config.toml
num_attention_heads = 3
num_key_value_heads = 3
head_dim = 64
norm_place = "pre"
norm_eps = 1e-05
init = "uniform"
lr_mult_o = 3.0
schedule = "wsd"
decay_shape = "sqrt"
final_lr_fraction = 0.0
max_steps = 11194
MLP neurons of a small language model. Each row is named by its layer, matrix (down: output weights) and neuron, and shows model dimensions 112-239. Each number is 200 + 30 x the weight over its row's rms, rounded and kept within 0 to 999. A neuron's up and down rows have the sign that makes its largest values positive.
After each neuron's rows, "fires before" lists the tokens most often just after its 100 highest values on Wikipedia text that the model never trained on.

L4.down408,255,223,208,219,256,193,213,210,164,194,181,170,214,198,175,169,232,183,219,191,198,209,218,198,263,196,221,230,213,218,191,137,209,210,180,221,205,169,201,164,186,198,242,172,212,162,247,226,219,188,174,198,221,184,193,221,183,153,207,155,181,234,220,258,190,196,262,204,250,243,137,185,211,163,238,185,240,156,170,193,247,154,230,165,155,173,162,254,246,209,213,177,165,216,176,204,168,191,194,208,217,287,189,219,172,185,200,196,182,203,169,154,171,251,234,193,209,197,150,218,187,228,228,191,228,190,154,141
fires before: "20", "19", "Member"

L7.down506,219,163,167,208,207,173,211,186,187,169,126,218,220,221,225,202,219,228,213,222,252,132,204,201,191,232,154,172,188,218,232,184,248,169,124,191,197,230,200,233,210,242,126,207,161,232,223,227,251,199,196,197,108,251,209,168,237,225,190,173,140,154,214,261,178,250,133,184,220,192,213,260,146,225,160,216,210,239,198,182,201,232,170,192,164,179,183,212,185,205,236,214,174,170,203,175,238,184,242,202,198,200,197,213,197,162,216,213,203,221,199,161,222,212,179,187,226,147,199,217,223,192,174,238,236,134,271,235
fires before: " the", " its", " his", " her", " of"

L7.down500,199,241,166,238,208,177,190,207,230,170,203,195,162,215,185,148,205,223,219,166,234,177,237,225,242,161,192,203,223,163,200,198,189,193,211,202,190,156,191,202,137,146,219,236,222,260,205,151,196,248,205,208,193,193,220,226,180,168,191,258,170,191,184,191,233,145,201,152,177,216,208,176,242,212,232,167,209,187,108,199,205,206,213,203,188,192,270,208,159,193,265,177,217,199,241,210,232,193,187,226,222,195,227,190,208,125,226,260,224,234,208,225,170,226,194,218,190,182,204,162,186,196,176,177,168,202,191,244
fires before: "==", "In", "The", "===", "On"

L2.down408,266,189,228,187,205,200,233,218,167,245,186,205,189,249,205,198,205,194,161,203,234,213,159,189,139,196,219,200,211,180,144,209,126,214,213,191,182,191,229,205,171,145,250,234,225,176,194,197,242,108,156,171,192,223,240,228,208,191,179,193,204,216,232,178,214,221,178,197,186,188,166,186,229,159,158,172,184,197,223,153,139,190,248,200,247,203,236,208,179,205,169,202,235,183,248,200,176,239,166,200,198,200,227,241,232,205,207,177,236,226,150,247,224,181,172,238,186,184,217,169,190,166,172,210,212,193,171,183
fires before: "-", "2", "Z"

L4.down660,156,232,201,197,182,190,173,188,204,195,159,207,215,166,207,196,273,194,175,196,215,206,174,233,196,191,229,225,246,221,217,231,214,205,209,236,221,171,226,256,203,198,279,218,259,188,276,169,194,243,154,186,175,215,211,184,225,225,210,187,198,210,161,165,227,176,167,221,187,172,187,192,186,215,216,221,196,151,244,229,219,165,164,179,167,202,199,287,209,191,225,226,222,142,160,242,173,209,233,175,240,198,227,210,210,207,202,195,207,211,205,219,189,214,189,209,251,178,142,208,200,176,215,214,205,193,201,162
fires before: " ", " (", "87", "19"

L10.down481,186,231,186,134,213,212,231,240,248,206,213,205,147,208,200,199,253,225,164,154,222,232,184,236,214,225,190,270,225,239,174,222,195,234,211,178,134,133,179,218,179,161,196,237,152,224,201,204,180,188,244,182,227,150,213,225,204,184,168,275,242,194,179,172,153,233,228,185,170,191,199,205,215,247,248,251,220,227,189,223,194,189,215,173,217,211,252,148,215,198,220,207,225,185,217,235,235,167,199,189,194,216,215,161,201,183,186,131,227,264,192,191,178,192,208,203,234,154,192,193,184,240,222,250,206,221,214,201
fires before: "19", "18", ".", ",", "20", ".\n\n"

L7.down591,178,238,187,218,196,184,222,200,188,165,151,217,196,190,195,196,247,184,186,213,197,252,206,229,207,145,224,226,247,189,185,180,214,233,137,172,243,200,264,209,228,174,211,201,193,159,223,244,192,150,244,220,148,219,188,269,197,158,186,250,197,188,195,195,237,187,166,212,172,204,178,145,231,205,176,181,203,153,212,175,139,201,206,186,225,255,212,216,224,196,213,176,188,239,262,166,187,205,197,199,153,171,214,217,248,142,192,139,219,235,191,195,192,271,236,189,204,237,258,197,196,201,167,195,233,194,237,187
fires before: ",", ".", " in", ".\n\n", " and"

L6.down192,195,187,131,209,242,192,271,184,227,183,238,217,228,202,207,214,172,195,198,201,174,213,193,172,219,163,249,152,215,209,193,209,167,244,240,154,210,214,195,200,227,168,232,190,220,182,242,215,178,195,237,192,190,206,209,186,166,194,164,220,197,199,200,189,211,172,154,164,196,183,193,226,190,192,163,202,206,201,217,158,189,212,213,207,213,122,210,218,182,228,155,236,129,197,182,243,203,246,199,244,221,184,176,202,191,192,168,253,232,256,192,191,168,175,154,178,232,215,228,201,230,242,170,185,196,217,155,132
fires before: "|", "-", "===", "1"

L7.down316,132,210,168,242,209,186,261,147,172,181,186,188,202,215,226,172,142,167,207,185,250,186,191,218,242,170,210,199,193,171,256,182,225,179,228,148,147,196,187,189,157,208,216,202,185,166,237,189,179,220,188,198,200,267,192,221,250,147,217,221,158,195,227,176,230,153,232,171,230,195,198,183,177,195,197,225,177,165,202,133,182,199,223,198,241,217,172,179,184,228,250,170,170,157,208,190,209,181,197,151,225,181,219,154,157,251,220,238,192,186,225,182,262,218,190,274,207,209,188,203,195,218,168,175,147,249,209,158
fires before: "==", "In", "The", "==="

L10.down689,238,204,147,265,221,196,253,189,194,206,173,215,177,226,176,192,249,215,170,194,211,139,181,233,169,181,190,195,191,224,162,185,245,236,208,198,232,192,193,215,205,189,216,153,190,160,261,197,173,169,169,191,243,145,236,246,217,214,204,189,219,181,212,261,185,214,247,165,236,183,152,199,199,184,205,150,186,188,225,227,175,242,175,237,181,157,205,191,201,128,246,222,179,181,233,224,184,216,152,215,156,136,200,173,217,160,185,174,203,230,210,219,216,198,239,203,161,180,163,206,200,163,194,209,184,196,194,166
fires before: " |", ",", " (", " |\n", " and", " as"

L3.down34,251,190,227,234,224,219,241,242,199,197,189,191,205,175,218,178,211,224,160,228,205,225,212,149,173,172,186,276,169,176,177,175,153,236,198,207,224,125,204,159,258,155,199,168,158,195,163,203,198,213,268,185,186,142,230,170,198,229,185,239,221,232,168,248,206,178,211,266,190,221,184,167,181,157,155,177,199,246,195,192,210,196,192,151,228,164,167,169,222,155,242,215,199,172,227,177,206,241,158,231,235,212,223,158,211,231,213,130,177,253,220,165,210,200,267,208,226,173,229,247,212,240,201,202,225,208,224,188
fires before: "20", "19", ",", "es"

L7.down512,211,188,242,212,212,172,182,183,208,110,184,226,204,174,148,252,233,213,197,158,125,203,200,168,252,216,115,204,190,136,227,207,189,153,238,203,180,200,193,181,187,193,149,152,206,192,148,220,170,199,216,167,164,259,242,206,170,193,208,191,155,198,215,255,184,251,198,260,205,229,201,223,166,167,224,225,172,231,207,212,230,233,194,194,214,219,251,192,195,206,157,171,220,201,189,199,251,153,240,205,212,189,170,231,184,176,159,188,233,156,187,195,228,199,189,171,254,201,151,127,221,206,166,208,210,158,260,182
fires before: " was", " of", " for", " were", " after", " are"

L7.down616,143,227,253,213,197,214,171,221,188,186,160,225,187,176,163,134,178,181,187,242,114,140,214,162,162,225,188,201,164,207,192,232,173,142,228,234,203,149,215,166,164,240,219,188,220,171,206,242,177,205,154,270,143,203,192,223,139,167,203,218,201,224,213,219,216,238,225,167,204,215,167,221,210,205,179,224,187,201,185,165,207,221,196,175,241,226,214,182,226,232,209,183,200,226,197,199,283,226,184,155,203,241,184,202,158,185,205,221,197,156,160,159,215,182,167,164,229,184,211,242,192,180,230,201,222,220,238,124
fires before: " of", " to"

L4.down638,211,206,212,215,188,251,225,191,209,188,249,242,197,193,186,169,203,181,174,115,188,155,137,259,225,173,215,154,228,241,196,234,252,242,206,184,200,192,209,164,234,179,214,224,190,214,167,164,186,191,251,218,240,165,257,241,205,212,249,213,161,201,202,228,186,188,187,191,148,253,218,208,165,202,179,151,202,241,200,156,173,211,156,190,208,214,207,203,167,105,189,233,199,188,214,226,163,208,142,172,209,218,173,223,193,226,212,183,173,204,213,245,164,217,215,167,155,159,209,242,244,216,204,225,179,206,193,241
fires before: " |", " (", " in", " is", " |\n", " and"

L10.down293,191,146,147,194,216,163,226,180,215,136,175,214,197,185,195,240,203,228,246,208,185,156,239,180,191,169,202,247,236,188,239,149,209,195,239,136,147,201,190,202,211,222,205,230,156,202,216,203,228,254,217,208,194,225,185,213,255,205,211,263,220,204,237,202,188,177,235,209,145,171,232,175,172,198,198,189,214,163,211,239,196,211,208,157,223,178,165,217,208,207,187,199,227,227,225,222,219,201,233,199,202,217,209,207,176,166,257,229,171,201,230,246,141,178,214,147,268,177,232,192,186,174,201,216,187,154,191,203
fires before: " to", " with", " of", " the"

L3.down5,192,178,206,161,214,184,146,216,225,183,229,179,165,216,177,217,188,215,225,192,150,174,259,257,199,169,182,213,120,144,227,171,231,234,207,142,147,226,214,131,184,199,216,243,219,166,208,217,213,141,185,214,220,222,145,188,224,222,213,157,244,196,202,202,189,206,185,193,153,192,209,153,162,175,140,213,214,210,236,231,201,217,232,206,191,230,180,168,223,245,209,249,204,199,160,225,225,235,225,195,185,218,202,190,258,223,219,225,234,208,223,156,191,222,189,205,188,228,188,183,188,190,220,219,220,213,158,222
fires before: "0", "1", "3"

L7.down258,168,219,214,198,214,179,215,128,249,196,223,207,249,222,202,212,155,209,207,169,195,203,214,207,226,224,232,200,240,171,200,177,158,238,200,187,194,189,194,208,160,189,172,219,224,265,177,150,204,272,160,231,169,232,207,208,211,187,219,201,169,189,204,194,192,205,171,241,211,218,203,150,151,183,198,200,201,177,163,210,181,221,181,180,170,221,220,200,201,199,244,191,191,139,221,224,193,205,191,219,174,203,195,196,117,189,198,217,175,219,215,206,118,207,172,228,271,246,173,209,163,160,215,193,176,169,188,171
fires before: "==", "In", "The", "===", "On"

L3.down486,161,185,229,239,175,184,175,199,184,151,211,178,181,195,233,187,244,189,190,225,190,224,230,165,200,203,145,195,181,263,221,184,240,191,161,146,250,157,210,307,236,190,162,188,168,212,223,175,246,192,188,184,192,171,191,137,198,222,193,170,222,164,194,213,186,204,188,186,213,165,211,229,159,204,243,236,186,217,235,233,179,183,185,226,262,160,150,208,224,235,145,215,210,180,221,172,162,224,245,158,242,172,192,221,195,158,202,287,197,174,250,190,209,217,225,183,207,149,212,212,203,153,248,263,169,174,154,157
fires before: " the", " his", " its", " which"

L6.down327,185,236,167,170,222,203,165,210,194,188,208,210,101,148,190,183,249,161,205,178,172,199,177,188,213,210,149,214,193,240,171,210,195,180,176,220,219,241,208,169,227,186,255,218,177,171,210,235,249,165,229,226,171,217,213,176,205,198,131,211,238,198,285,230,147,162,203,168,159,220,202,232,179,243,195,219,230,290,245,215,179,191,186,237,170,203,183,221,161,208,178,215,197,229,187,157,223,197,215,206,197,255,183,218,194,194,160,165,216,161,185,222,136,218,210,185,222,199,215,195,176,205,227,196,185,242,178,233
fires before: "0", "2", "7", "1", "4"

L10.down433,194,215,171,230,271,209,153,196,240,217,126,224,157,207,158,217,227,170,266,178,205,205,274,189,256,206,212,202,185,228,181,185,192,240,249,159,195,202,199,174,191,218,246,191,252,187,182,200,192,180,210,160,201,154,251,250,182,210,192,240,216,225,202,207,227,180,119,230,186,232,169,221,233,217,165,243,208,191,188,220,179,129,207,199,207,201,221,190,217,232,202,206,186,166,193,197,156,233,168,198,168,260,210,158,180,213,142,231,228,209,210,215,185,201,173,209,179,207,216,208,183,193,235,220,159,208,228,259
fires before: "0", ".", "1", " ", "2"

L6.down527,243,226,190,130,171,134,202,217,160,188,232,162,228,239,179,177,294,229,216,153,209,210,219,220,191,205,197,186,248,244,190,205,168,215,182,132,211,199,213,186,144,185,215,235,185,208,185,177,225,224,230,257,179,220,205,253,195,261,202,233,171,242,177,205,223,196,185,188,196,186,151,169,189,212,227,193,230,206,185,175,179,209,191,181,219,175,189,204,187,147,247,171,227,202,202,221,150,216,172,224,162,183,181,204,212,180,194,177,253,288,184,141,167,224,249,201,153,176,200,188,193,204,236,182,202,254,203,192
fires before: ",", ".", " and", " in", " from", ".\n\n"

L10.down431,166,213,205,189,186,151,126,179,206,221,209,186,241,148,215,146,259,221,184,189,200,252,222,252,221,197,219,159,204,194,216,216,189,225,186,201,175,204,156,166,216,182,226,246,208,201,123,210,172,172,209,160,213,228,178,175,147,208,210,158,237,203,214,186,198,175,203,172,152,239,182,177,206,216,127,184,204,162,203,241,136,196,205,178,179,212,196,186,185,155,187,177,184,195,222,221,157,214,184,217,188,206,188,252,172,279,243,212,198,212,194,217,187,161,212,220,214,202,174,175,214,170,182,222,217,205,184,194
fires before: " |", " ==\n\n", " ==\n", " ===\n", " in", ")\n"